MLP neurons of a small language model. Each row is named by its layer, matrix (gate and up: input weights) and neuron, and shows model dimensions 0-159. Each number is 128 + 32 x the weight over its row's rms, rounded and kept within 0 to 255. Numbers have three digits each. A neuron's up and down rows have the sign that makes its largest values positive.
After each neuron's rows, "fires in" lists the words (lower case) most often at its 100 highest values on Wikipedia text that the model never trained on.

L16.gate204:164107162132146111101200068148051120118127178191137193153127135094170123046156136122094137100157129185104066156087145143142087110142104125109159133106035107112153220116090115099098124078143074116178123094164137133142156156105154140132102117133104165069177086178150136115061131148110165107094098096143073090153103154106152141092151123136136117120154126110134068119189128179106111125127163124102076151128145152146149136140083112135151190101105114083106109115159165128135102124119154
L16.up204:143116116169127085119115061153172135156127154106113174151117076132148111113172082105135095140077166085133091183125106134127108227106130173132086141124110125078148124139082146117147156154147110095135129120172150116117152146154146159091111222077127071141094198133114094118118184156078140116185184119129119153144137142101114073203093135191122153155126155164058140201175074167156105126128141121126134146118116128141103135107150130080132153086111113098059093155140103114130072120156084
fires in: "on", "one", "only", "once"

L11.gate133:101094179118182208087159069098122131156060181145099133136114146102166140081143095175122070160085112171074114149140161136051108127095121069147120170094104122150180138101095100149112147112121173086188157135066123105097091083120134125072080118124145097107105064128153093134118114116126153132156093121103102176077114182116144152159129151142126122209122105146144112118154163087110141194111163159134108158139135117068114131128115116094091209134155157145142109116132094084134148152117070
L11.up133:129145099110093123155098118149167137162128112114082155108179047160109117143067151170186133146146115108139118122113161155111129198204156095146140109169114157153133079104085162129164082118160105122149153107136194129098097091142154129055093084120154102172133144180091118114096086129162077101162123112096200184153106137120064133151107078124140135105108193170128078094147104102121151152171175074126161109117091128109121190127146144128146067163133170054157152130159137104175124153114131
fires in: "first", "second", "third", "female"

L3.gate253:139148109134122155164144081112101110126116148148144100063138136073113070151167146126094123140163129147097111107144158142089132135227122162098146119117153193094148167139099144148103165095130173183117142096142178131172134072094178140120154145153118071140142165133101123156184033138142101112095140193153126124114122101127163135116120131094132095204216104185150124131141070216125110134147167180138167105175142181147151124100141069095115103100137090129138170137154160092109102099166119
L3.up253:153150128155083117142150108115021142064134196118165124080158126071114094186108135058084107138136119133092128117158119215147072147155142154127184127094177164129138154107148130135106167133149140149140140080150123092144085062079122175103113138137125058118102158150120123121156114112156201082146155130120137133147104118150129089101157131104126143222137144143152099157091084141103102133144148172119137210139111140115168098136112095097093137115120113090123133173118158080142145056194122
fires in: "took", "league", "only", "one", "following", "alex"

L5.gate121:174102139083172139132073146147072137116105169162175054124133085092061150125094113130147108131140115167150166110137134138145114115127122179130171088080096122142137195196138155092113102142199105143135102078188114166145130100112122108107106193088154094073133107121107113167162137161101148150099122151081166079133094136164097092123135170170131163169118115145071172128094097091140131183129135094170105138142134203113128104192153147108160180090100168143118056088136132066132136131112090
L5.up121:130112114151187142151095106136134183151125181139121170115127125098139144184158184200053119118123094126117153153121162148158139125113155103082147130138121174163116135172134106124171044103173148135127138062159138122198115125148084108101195142102172076084187145071078127127150108142102121118084138167120095107114133119124111121181161155162179127122190107152162083101166063134156151178060122146115115136120174184126111100160131095154136161120117111104159201164143182129113164078114135
fires in: "time", "established", "institute", "red", "prime", "estate"

L14.gate48:121118152126137148141127102188054134091104165142088096140140157177135166169181120146155048175071105125075130134171163149116112155183149143162142134215125163152111116154129090077125118159100095111076146119118096125152127088136117114148115122146122196080112191073097130132127131153164094083143121103114116159127182094118145058126158125157115153137145078154112137184175128160038129129140143158091104144109160097191161188166067092109102144096115119154125099113117082113104155085173136
L14.up48:134135122101142124193133076182167094112112087115111124183147121084124118125189179094160137155153077093129131105120133088111098121159162132138153130091137145234063135097112121091179150107096102212110127141107187109122130121101164088151133162165166136162107166109172099121155175111130109068148107076096124032171140145212123151106110153144099158104118126162145112103181120091128132156162171120124100126091172075076193106162117157118124180132136113118155131139099116132178119158142118
fires in: "to", "took"

L5.gate215:165138119158167118101074074144089112140159122115092128127188161103126149157107139194108182137190101124067181128162111152142145080099107149143098175090124162107124139129131184200162140135142098155140072137152033120163078154142128114133120116111123100106109123157131102183068124175044182137096135138108111102106099171124114094154102163103095145068126090130157082121182124160087191195136127154104199084146092135143144120144125128142077168115106144144108115136174128113113090139143082
L5.up215:203126127156128065126078136149107092184127139115093169122161162120099121124094136169115153082169117133072112088136126118135077101087113136169117164120160167134126121126122176139154137155134128142137095166131058094129077199155138129125114143090143064099143118188107161185092131201100128156097129130092133149158119204120098079200110174171100165104142142109161108138192088109151154147102111175111145112129059110145137114192074116124118193068141091142111111126163136090073132157101096
fires in: "number", "now", "near", "episodes", "open", "nearby"

L3.gate127:172112119173169142117117176140126134105098124151125098116197099137136156111091147132080133129157148107128155095121154132110139165186135109146160148081098160113109157123145140168103120065200113094109150111148131137123072120125101121144143147107081096116077134089157192160143130069143083115177125120071183093131123134085135085125154077149214123089108139164156137063125062142192121162103132113160082114150120163109074087101081085117141185190106167106087060116111163135146115049148113
L3.up127:191165116184141139072162163160130149154121114143113162096145119093097210170135111123062109118122119097132120112131184151103155106181182105105151146109094137146117136145099152136135177098130114156104145131161154131176060118145113150122136139109123066114075103135156134157143202103145113108136096160091155113146089101123117069171164110146155103096123151097157120096130082094191084178175160110164114037152125167096097062144111098178162098155139189164055126121154110095113099104166163
fires in: "time", "against", "level", "democratic", "prime", "june"

L9.gate267:155081162129157170123077197136136141104097077128131115154147155153116138142149129139085145123107198170130186099149115181125182136081139102115085144176119128166138089162143125109135155187152081078141166160117103154141117068114117165083078132121153184169126164128131134140088180110126158125156157034105039160068136157158179124126107115046142124054134096120085165143130127127136136110188123141123146128177133130117122136070156094107122130080129188146137111097174096160157120124094156
L9.up267:114080108160117190106117150082150159165093164112145171110127113175160137116098106079138109157122064089136142125154175104093140115080176125050140137095089092137095118191088126107189136133131128152103134104142107144163109088163100194171135148056139118078095165111093061161120135103125128172168126088105074141185127142175133186153103174138150133095093121150142125102188096124122104154179080132123170171143125085129171165152138090075141079129157103109117191106154120072119122135165168
fires in: "released", "music", "release", "self", "personal", "particularly"

L12.gate250:109080086117141166105191145086122110143147155119117132116102139156111088101124107127114133151172196141071085152053116141111195128142114109064128135101148152114101089137135136117148085148105106093172128131159156120139175114107089135178081165142119210117074147088148130142148163076170172151144093091143102195131175184127106134147120110131179133108163197170131142111144205081092100124123126136155150099121108106099106110180160127141201087111118089165137084102106121170093136042098107
L12.up250:166131133112140121150123145090095167119156203111135097114141129156147095090115167137119135074145176107051137126161150152098089121151131136131173129145125105116087065105169075146105127117178100114150183043091151047119123124131103096163043159122131142088095131117094135150149159120172200165139104095164138147147166127178103079187120118104135130137193163165132119160111176118119145137115159129155109122119079159094144114132111131087185120085070128197069082193116097133127161115120087
fires in: "women", "men", "during", "as", "it", "climate"

L12.gate119:106067142152108172067154122129187141160163130109157097091089109147120071144169117151120127118106098170084174126096125147151109132146155141071090105134092164110133125062140105110118116156145146140110164112083104092126156139063110120138153125132149137131102121150118069122168132139129133141171158075150150165105102131223119138175126117075106151079083072162117127098181097109145183155196161218120142143109174142112101116113135191152153130186135137194158110199084174134162155167131170
L12.up119:119124116066085089082164155108154157120118121134074110115169174119138126172108129114157109167108087144112128101176167087123094144164101125094139131125143075140096086169063044101091109114083144139156116086117142120149115149121107086118094081148104149125130151178154099112122194088126156084132079149160151136068127036113138149137143086099127082129170114117101165077108122135173066078097112066088175151161123129174124158146155181144137184139117106138186172135136111108172062093096110
fires in: "the", "then", "after"

L14.gate173:104095098134154082072163153130119115150119120147142151100126198153122197146105101230106156110058079187082081128091135132151129108152164154141179166088105093151105132116120117170124123148116139121148084150119085065142102090082184109106158189129126111117126128159152046106116173071154157169167100096119124179110111183123071144157125117116154119144116153128143173101126184149104129132128125161099069150116144087118072101097178117072146167127124098098098077112150144146150101134155187
L14.up173:185174166036132104116163121159131133082158076136058155155159146070193135137108152105139140124136094152090109127093094100112116142111143170124090187157131087192145157136073092140161094096068179157165146105111124118140105087083091105163105169131112155078177148193121158075097117132131172175118111148103134173121124088151152171108131111136148068155130109135139107137146125120157116095094051121147165094142185112210100133104108128120160104132133100181149070159162161120095106133143137
fires in: "it", "that", "which", "company"

L9.gate49:145127130151172177130132063124115156141111160122129143101122121170150090149128101101164114154091103123112149183102117079080150188123155088088154053130054123118207127174121096108152151131164114123080118180124134136136098173117092109166118160117168056112132109112109076136144179027092163112152095113155148109162141143157087111065120129135089125110176106170139074137128187114097109123175128196115114072111128108191112103131148141155091113167096140133114074136089077154171101117164149
L9.up49:131125149098173150127081070163100218101102125108099157092122124079113094190185158126095104165107146166147115175090048095075165093125116149103122175125147110160076079084118136132105096138099119086128116146138077186116124127068150116122184123136020132101141138149147105100145202092088167105144107110143092112215135118140075175160110109108129151136143155107164140143097111106129157119160136153103143121086085087110124106081110156097120159141118137170129118168152121156070127109157157
fires in: "total", "from", "to", "while", "following", "year"

L13.gate205:129115077091164120124173154107144063131150109120133093056111127129199133148140077080095148086086105129110110110091106121171071113140125156145213102105139146119134095115092158173125125135073115119095095090059136144126093079182089061132131105153136118116110121173111131088098135136207108136119112150153128100175201099144126112167155138152115033122143141171147121144097101158175145113166185140190181096105171152164088145123128107073124174135128151137156125136139135087128192116144164
L13.up205:120171139107169148126167095141161088108162114125140104102137128117171138186145127145093158114133131102115093118144140150164141076181152191095084191127127105117139155152124059192129125147097161133087096144097137148140151123201136098167111138177115126040097169153147143075086106076134138112130032135109125143160157063154138136161151111058099111110107173138133138103118103148125212139162151159151145108111164129165163133107158092094141069091176114065098082161122145122132112137181188
fires in: "which", "that", "also", "it", "to"

L15.gate1:177183134115108114140108144137106068145131133083104096131148129134112094082130106110109134142146125140141139082176160117110117120108148126162149093148147142125107130130118129064112149148144078162126102118155134131103135079156107089156211151112121169121233147100141115133117137094070223162056116195130153092104144106089181129184105188111087107106087056171094121142129148157122126166121131155148150168129230139130131135110107159130165180161194113138097135123097175183143076113105113
L15.up1:107088038104145186090164117076136119151118100080097166125097106102118082137101137149106110121161110137123181079155157099109109086157172108091185187126080090114190099108084161079117125132097103087184163099163090095139155099138151088148145133093133131075159101063218085138118179147106156114137145091134092131098180132132155089133161167137123106130137147120130126113073149162119194105146165129136185045164156153123086113143169162112152137117128153106191139123128129182135118139118107
fires in: "or", "original", "that"

L11.gate170:068086151116149183134124170099112096125105118144189126157142133071158149164110149094072079069136226143081099147105140179144061142145075132122140160081142132115143106109149148118142116168147126139104151114087128126172112129125174130177150150190151114132167150110124172077100113122129137096205148134076067131106094130091123165114131082141138094125098100156124149089175130115138177139155176086139102101147188077169084071151150149097139132148138108207111148121164136058117154089092109
L11.up170:108114126149087118159118140113158151114146128079104100140120100133123168077096152112070126184116103145126114118194182081136169087084104143098103138065131136131127119086102140127147138113158126123150106111125154150142135166089149072150120134162126124098114127136137126073089152126136092186163069087175055137123118134108055140180193084099096124117089134141216100120154138114173084135138148135144118102096095162172108160112086178072156108064183135188060116102146106190136056144168117
fires in: "they", "people", "men", "often", "women"

L11.gate182:146180146120193137112129169119115165132214152078113145114145153095127108136095130145144112149102088139113059111079116137096118128135157155136097116164134138137093144096099124101134094123101104150134103163104202147119100110149142139151147168185147145166139121114175144109129086087044157085089126140069180127149189169159168091175146173118164150113099132127136160084075140164106183142162081109176086158085125169079144071200121154127119119133114170124093145158104159166152044084107088
L11.up182:125132160170076124110161153175118133142145110172125133097099126069097120151124108142184123075180138115118132090093089191202159085120180171078126131122122133125085165116145175198153102140137070116152180149104099139152130161120081112150085137110160070162123156171148127149054128127139188126153088121113062137158120161117093121143146138150127072106134179091134125132107168178146086098111141095082133106117167114174143082147155103167129148113172174104107075143076213160166131124074111
fires in: "this", "it", "that"

L13.gate110:097145164143102176165147126163127077171150083154180161113150135094150133124142131113124130181074158137072131114105138125151136098161106131119154075100117153107172104095154167191121108180137086113125119122070103132127104098182098122124150099154105102073130096060121160107174186158228132109108080150085146124108129153076084133119144118092138125127152092196182140149088134089064192099136132132099127138108159131220133138122126058113141142161175115093139060086117082129163153117128135
L13.up110:154104149129115154124163131103132136146138143156139148088117097116149148154101092124140121141102077139093157169137097106108104137136087163177127164123080089132096147122152234177088092173122109110035077129069165165140132084133134061168119139146130129130091083105163121103133150177181104062092104152122097099137080118118081171104178148141129127124115099144168130153167155067076158112115151100149152143154228064128100151102136162142165130124131152074112150062166121119179129185113125
fires in: "not", "would", "to", "must", "could"

L12.gate263:178137144138120045097142111146119189135127172095144148074130135076129100112150111161135092092141164141096071131102124153159100112111132124108103091169150094131124136182094202111121143198089127096135136118133109182096172141226118105189117137095163174120145111166141176145119154108145144133089164108118139159152206141176096115140130145078094121128154123138181059168123202117125156100141117095092164121104109122119144110121196167122160165175103066167132102191167075121107105146113124
L12.up263:182136146159082142059198117159152114146116146087078080198134112115103153095093107111117148108111119133148129160071120111126165124151123132153163179121110168111131107125153181101156169143118130117145170125094148125105113122159079119143135070172058137063086144171122192102125164099099116103128124159131104070113098120098137088138059102116159080100172140161081141200159107156127099067161139075166165174183174123168116132067085057079141124095146073142125124109109128137118140128149127
fires in: "on", "one", "november", "march", "received"

L9.gate89:114112080062109153101155159070132121163118102125110104123089104156124133111084055148187128089086083182109090209143170204131125139100127080116125164122125130128161136137162122085100136159111120127088178174135122126124053110133115133139096111140110166131114075139101144198104098148199097146115152110107124131102158119168163140078193080110109119176075145174144128190144141122115106112156150168153176060141065178116133158177116093108149137099109105120093072142127152112163158162092107
L9.up89:137089131141126098074132139119157146125079112118093164155134063074137132054108121164092108145219137152119101124112143127140127122076134121146112132162140108126124121165118179154112117098138092120151112134121134105150144121158132090198183151096125098207126098164134101149113173116093126120118172174120077134125120097167075171117044179067137137119169125156106097048146159136120238153111134154172150134117091100117116119103184154147142100071165114122128192061114173143155112154095141
fires in: "many", "most", "military", "less"

L12.gate4:142096148124111175111165095147049156107173098131133081150111138121174012195157123125163117145181094131141112155142102147210101104062143138119134144091092168078166098177100079182116165166076112095143135147118117084075109154180139103143121129128137133231092111130160121107124149104144107152112146139147100138093165128145141117131162151130170087137161111156123117149112157105136141120133142161125169123091186133135125129081152150115065108172186112131122126101109173126130214078159115
L12.up4:115066197125146108091129115151131077110103163145110146081096101107134141180102076144132113136097110106125089115171149070143155113101106110102126132155159061172133135137143097194110133146154135210108091127132136108156066083122103122116130133157078171106131142184150083124151154122145129150116052136137165120142146148108167109153173127048120042125107080119118158081098132133110110152119073160144123101137158104117112036136151115121178117094169144097111142205147210097172147084148136
fires in: "the", "they", "one"

L15.gate269:174167150118109150134139126158159115116189113094076198127071107129180178147121130178166129116131090158182101125121133180080071116151140147117129130111106129091154087164140143173127101151102105158199143150114175083109076101170092127137168141173113113115153094083107104133110134167124142182165129193096152126088089143107145069153104124108110146091101095092135156100143188112119111147216118178159118113142211127115132128079168126083059173141185147128154145135107160156101130060131134
L15.up269:119132117087138138128046136142131161144094138108145147139156152134139081146153084145149178080153119122155110162128093112178119137122095145101132197129086126112163209142128150155144181116098150077107189085152138152094160056115068100108091107138091185048177108076092125129154218171136144152111131107063097165117041119113077162074082108137137162136174140118129097126129140089114121106147165119110141117161181150130094192073115122118177120110137103118119164103102100106112132122128145
fires in: "the", "louis", "each"

L9.gate76:120091177158146114170129165112141176128091168114083140123109154114178099086144171141152113144166116160149147165161139145159091130074165118141119125081113122080152083127182168136136067133096103131151075142174110180114184115088143180158116093107171122124147108177194059100140178062172069109133166140125129153127155057147167147115103179128123134104171148129145180127189121111122198193169098152190100082149124138163135160124137087129128111146143148137095104162125121171130160057149136
L9.up76:146016129127138151135063127119150116094093154181100141172119104142139145102158097092166107103236113095089109118117124085130154139159133165132127107191136115113156176118165137077107132154089127105092073159129116093106133175119211186121157119097096125093137115136113080053120128136170100073121129159163102094206132143179128169118160139149172155103132115154106063159119121119081142167128127118136154121158140115116112167119092102187117085141097120126112066150144123177123104081122172
fires in: "to", "by", "president", "of"

L6.gate294:100111132121152165160095071157075166104086111117089098117161141097155109141172092119123137080164095064080106149142165139126101192114152159080129135166107121115117089118114079186145117123144121107087092153105121113119116155123114146124127155202140119126144102101137159133136172074129089120127086122160096163062136091117124117130123192095151138135144128066157120143208139155156130084128188121194113210152142142168141111081120050143101099106084115085131162151146157129047124038137109
L6.up294:090129136125144150151128066147154130146120081120107109097144141113142165122187103163118175103172099095117082146139106152158174125164133118090093055140066134172116119061118151090105103111150106160115143200129082092110140154113152105161126135166136076105135127163114196104060125111138151138078121112123102162050159116110137113100128117085120173129171079133130109088202112180144070085151131136160153157128180072175153099198134120144089088144086069079136184144113176152089109117117141
fires in: "him", "took", "third", "this", "top", "himself"

L5.gate259:173115181178141103121109120147083125142095145139128112097137094094116189131135097111117116154108138124109159159099153159098131104111088191183169117128161145166121144093097133124173130146128132106141106081204129136122134132135076106147116144130131072085149116127137148063150134127103194142155156093063192108117112173050137174123112149099134135128136121114166111081146008121134159168108083105113076075112189145107095090159127085139123102074083111093077098102194066149127121108087151
L5.up259:180131141121192105119159113103086098136127135108140219131158119016085165090153115129132091081126107170151143136068084166111103100106115106167131093101087112141204136119112068125113117096095171092158157123162175125133145057140117121114124183229134118120144109141080109103169130185143151142132178045083157145131127140075092159120153097125132156127134098138179096150149140135102183123100123177129089150138107103126120132126121100131095102143123124162134146166160107056126161090123099
fires in: "on", "one", "only", "once", "australia", "european"

L4.gate160:112104133155084085169121093158114199138105088132123168143108153081174143084141042111074101180137179137076159160056100128108146144129117156134149126067098138087169118179130145112124070165142080080097124147111110194159162118140154127103111146131108143134150155153180202084089084121094202098144109141142123102116136192118141106164093128112092115103164140145128065145202115133121120160157127105101118127173128111125144147081126148131142171122129077089040145132093091128115123143103075
L4.up160:120088122152137077162170074133133171151125065186158184134139148134136099055143056111068115181114169155102110208021103142095100145118120150190129123103157142090181103147131129113118085142131081103163089123124143153136211151118169138157154119162111181125154111110155099135123179180147120120123168121166118157100122183119126164190096120126111104159135156124135071141171155123086145107137142196118115107194172118103151114100125105144095183135107100169124160132137119129145142154165121
fires in: "on", "one", "only"

L6.gate16:079111095126126080113172116146122117118135197143134140159106139142132099147149080108112136119118111110117084074150151126140135107143175146116108183130077096088094102080085134151130074139107152085131098134173155102180060104054059082081059175145122138134149190155148159080097096075124138117150087111087131108158143113132120128139176167147145119077196153187180166111114104154170157114182179148120118123112133142183107100114128138130175075121116083178113077140120103203110095162110125
L6.up16:094142080155101139180152172125108141126126158102123110143102136034177141106113143137099119120144136142111149037082171132179143085113167163058101141128114069097118131071076141154164134108117158143142102136162155157147105155172082110107165178124077136062108189126110173140149105143131142124100120098162129107135163151111129126150197138129126203129109119166196100112135118118166165066194158149089140137103135100160077096125138153130163126108096185162118090103171177097082114178121172
fires in: "which", "who"

L6.gate280:139158108129103126146103146163141052130105078100175106082098193102130163176161119103155150144164146085103120154117109052100192074098090120120141149143130099126143177158177120103139109100179074120110154162129137116157091180078146112087107119137109088140125126121136146127099129131121119093084135138220147155145105150143092152249137173116126182144117137146106145131131139107114127091104190112148103119158150144074175102064116158122167145169100110131149097231114108122102148162099099
L6.up280:130121081091153097083107106103117111127061160144077122141114130124089137075148082087109159189155099148107108140126123219051087092156131157082209091073148155164139085085118111146108154090109128113069188106063120111130148216126137100084151124140137127131093158117174205131123129118097120130171083104121155144142124129139094097127097047114139097134108139137072115113098099136189115108128085096112185127135172159089122138137189132117143102119121095149140136077120159106103083108120126
fires in: "as", "0"

L6.gate314:151120133137098107094151152163157104096122128074102150119134130065168111100189053125129142080181117167136121133122170111121206122153154087148110053087129132113118162107117109132111174154191099131079117094142071122110113145068077089073181168131098112103170113158148116157100083158070112181127087139163163110069129159147118138107138191118131154106120113143105150121113172165145128125112155155161106066069119174137168084148153117108125124158136071113092126128140080097117077156039137
L6.up314:128077108119101208099202098088109123112111147162132129095131147124174145085128096120170144137180062124162057073153095121192134131131123088204056144099096083070143098170099141125142144093076125133101112106164131108109146168094200143166159114076173123108120135107153137099124179162092102134148095126110103112091094081103175106127180139099098110122150103143138138154108140084167106125141114100123078107133173160133100125105134185117078160149130063152181130075139175172125154129165135
fires in: "league", "club", "season"

L3.gate287:083133132121162156103141094134133114212131145130174116137140168155178157134085175173133155167154139125174198057093161150108097149105103120081146161127168199079163101138166138061112060102079172118116096118126104134115081120144082184149106115083102127110126091087171134105088127123188103148149032126090117092115141102167175178173139135162179147116144146150152080146157102142131178149201164150108105106130126120153141128129136099168070113109147104148153128134166156132147154165110155
L3.up287:111151103105092109044124120133141127077142096159184164120114162126118155103130142119116125113136145106180164097128113170035114113125115114110110117116130164151152108097114125132165105113140105119104077087075099123111090068133089147125092210099085147109139129154193152143132110104191186117129071140091092079083115183165133105168147170150188121149192159128111036207157092159155146140159147104113128107216097146182079132147139106171132136113100147124166124108161115119140116125158136
fires in: "years", "who", "year", "york", "you", "yoshihiro"

L4.gate213:118046145113109150181134109165058157126074157187161107134128127166205121111128126102135152090114190170134171151158138106188170132102169122135094146164108121108159103169142106100186050179158112096169114135182126091136156149099083102142104095106168118109117143157131113121152172116117131140156162139144123191067132154134162164120144191149144180096149095152095135131146148134136144100096186132117116131142177073095095194056129087160086173107105106127069137070123098146117128150141114
L4.up213:107154125148145121156155072057157151140126108139085181117213153116151152104055123096117128158145042159091151108068196163098096133166142112114106155112109119096110089098095138086112199116098157139111119115107118128178160126086167086164109139109081163151225148111111139115085142183120158147164109144129154124183118126161114125111107094085039116141129135138209105108092116104086160129111113179140109130129109122144152132180117125133167106125161135161111142148144129167141105082118207
fires in: "by", "after"

L11.gate237:161142182118136136229150092128148176124128073086154173139113148115148127082160142140110120135150136113158122083095119152101060135070169126176113084115144095096134112094200156152114190100137134078135098190176164102105152112164138121168139187097180102064165131117128118093079086108095136129137135115160144150147124095091087153118074138104164181131149088167126180035116133117142108147120036131111139155137177072185110166138150140144135139123077103113116145110163150137116105129138126
L11.up237:106113130125180120193103139153105156177108130094119124124104158069165122073141164112142063118131114102114103068102187106137084143127113083095098141061116148109113120096213127094158139176142144155158136159189185163134114085109151080147176116144108183201170084150131174082096142180132169099113129089121143148101113119128123139159127147126094125073176110126118088145143128085154120093126098165126098133181131065184107156083156084146183116164096123121147139129155110063116122077193137
fires in: "on", "using", "described", "to", "than", "only"

L11.gate40:129153147057125126139160118199151105149121127122106123078127166124120139121142142134152092124079128139156129097131134209092106086112178122125157064149108126167123142147118151193185139155066128126101109138120143109131108110079123166184120166117101091069092153139134131137127179103110211152170145097151124143125097126128047087196074151134135088124132060129166141128123140121147128157135154136158090075046107070114109142084217160144135111192144113122129125143121133132109055065164121
L11.up40:122029114102132103142109098138136122117125123096152147125129175124147120211123112071070084130117120152142149170084160142162139122195139115100135145149160136162177166113158100112093150159210099140082154100114149167073079136166157140183122188100122104119168130082213141107126169118185148106060102150164098078097125106127120098084151153139104193130156146139157135134167143151147155117100143098113064139132100103120162071110132097082115128094109172113183144111143124102134129076107063
fires in: "type", "party", "the", "typically"

L6.gate310:144147185098116096095093091136117116171119107079099126136150113132156139139091164146167147144154129086126130155144151137045087078110149085088183059168176162150178138116141149106049149158143103160157197128123125114142147187119150155086088072144144138117169122112119143114175139126119105150147125087169199117121174249158121116103113157167141137088176112105086113139122143107107104135125092139122120115182076191112176119096101186128105124114096129112172132117164080118133170100181113
L6.up310:089116129199179160146098087077123154119066112087104100243072137127111133126110104101155169138083166114137152137154161100083104075161108112127141136175143148153128123097082092178110089085187087138111152093149098146124121118055135157094109092154071144137110141108156131109107134105112113156122151112138098198129146171085106104092097111135130132105132205141096191116124127086112145074121190113155146093208162101130152056124125084134128173134094147131146075117107164124110106126115151
fires in: "1", "0", "2", "10", "3"

L3.gate58:138126163188175094147131113127147131166119152126153141147101165132165126106191128123117132109159123129139170116104068089088112100117110116104107104098163123148128105073148131140096106097151098125120123113153134170119163085197069125183105181139172122139108098104166067134169197077113132087129123160157084125186098114139149190094070130153073134058132117146123097121123148040098148194141162139106090128135141144089101118083134167218125137166146117147071100134126139154111211179091112
L3.up58:102104146035084154149135095160101143073142108130117179149119131150085155191138110080109129125133107178143104100114188126110148171139068209148139136191152125167091178104118111121156159190149122114102119127113123145146131173165170109130124087129097158182119103131149190133146094143152096165108084120123082153060148148102104181114188160141144151118141162129117148232150107202148122081138111138169143195115101153182125077146117088116131094121121162118151133142122164113175129100169142
fires in: "you", "york", "young", "yes", "year", "yoshihiro"

L4.gate248:112111174166160168171123105135122119237116118072104146191099145181112171126149095157147134122127145129201129171108106065118123146196140066128161158127093133170110146159084101138081105104107059114097117126184054120105154117104109102134167059170122144138118123171158115161145152128091113161090133127170147131144122164089141103107080103158156103131136141155108144112100187094165124101091150189178073091101120159130147107194176097098126105104144087140065121171144167124131123118126147
L4.up248:143129154131151153140080087101186135130097091154104176142102136157138141168133110106120187066097054122181076143114112079135151118187108081154127133191114106138106179141064081178147147115143112146097085099103123179150137108155131139126135137108143138123119154211169172111115108096087065153143151102121164142064119162045114129139125110115100119131115172166093130135119134162198074109080120124136087084142127118150155123121181163132171211120127136136139172138132084128143055177111090
fires in: "life", "league", "have", "wife"

L13.gate246:069086155139165136113156153107136096107160123103142098067081130145121053152111106140107123158090100159037156136078090109143121175163125160164155131164111158152111081135088106174107169129141133081168069124102147164142055084064062113095158166122108181167162181174176162114111155117156109112161060128152137171116163147162186102162174105144118145112166161156155126148107139124184161107137125155138165148135143086189116060104149121132138086091179121128101128131124154117134109131156158
L13.up246:183141148123113118137149159186166085128117146166119025109093169106124118210140100156163136164086146107102105137131137101164116099164084157138154142139157193151078150112107098162103181119087093141112159115083125117169100111033058114131129114124113155147099135182170194121125139092182150123155166165177132128129152146175123125193126167060105075106120169124161151148102106184121124158131105128117140129147189116110084112083131101110124140173149136117152146146123208169156135166140122
fires in: "which", "that", "who", "it"

L4.gate122:113107135121086117080184095143144151144119128115118127079197133130137067148145081101131128154213117194092139125075144143149066226096118160110120131128142128116156112111111143127117213126153210063169132137164106133110142109111129137122122153157126122126153099126167038122097081093134149118110127121111104115109126097113120144141123122137088159103129154108122106094171091098032150136172150163139114154186158125128088075115188109148071109129061089145180122142144068103168118115134155
L4.up122:102150164123105065126085084150094167139078158133115106131146206114184096137134174137114111150188150167112161166116148138099095087158169122170124121137097130079115217182127084167174142115159126183079045087081137153097135102116115132144100184115113128128141122154174117084134123176134122130125087151150120119162116155112128117121102118093115094132090125179108074175096104185133075179083148083052108161099047124133111121091098137125078155127151086151109130104183134103127121141159134
fires in: "on", "one", "only", "once"

L16.gate245:148108116137146107105162128177125111140170117118125101126110125161100122157152087177146128105083099109114094121101110141169100090119091124103107068120104082095104214107147120019101052144114085114137106115117134088139131140133135131189050108089123218197164161122146145118126114122141168118144129132092145128099086075155134123186142143137161115159137124063141176111102168087151172146099135163075176156056151099107133114208148144125126151160138097168138167161121187140143157131084144
L16.up245:154063124110131103073102132106168122137121142087116133147106080103136118134155134071156118115151127150098153107139084109102182091085128144161059201066150092113188140113110120105087144098131106101081091115105130145130119095047093199099137072160156141069084119178131107146114128168085189128159133109122167139199148088179205129123140105121110142078160121129122089155167150154140104152103116128127137143131139162128116115109104141106154147137152117145114105205074208090153170067085141
fires in: "the", "albums"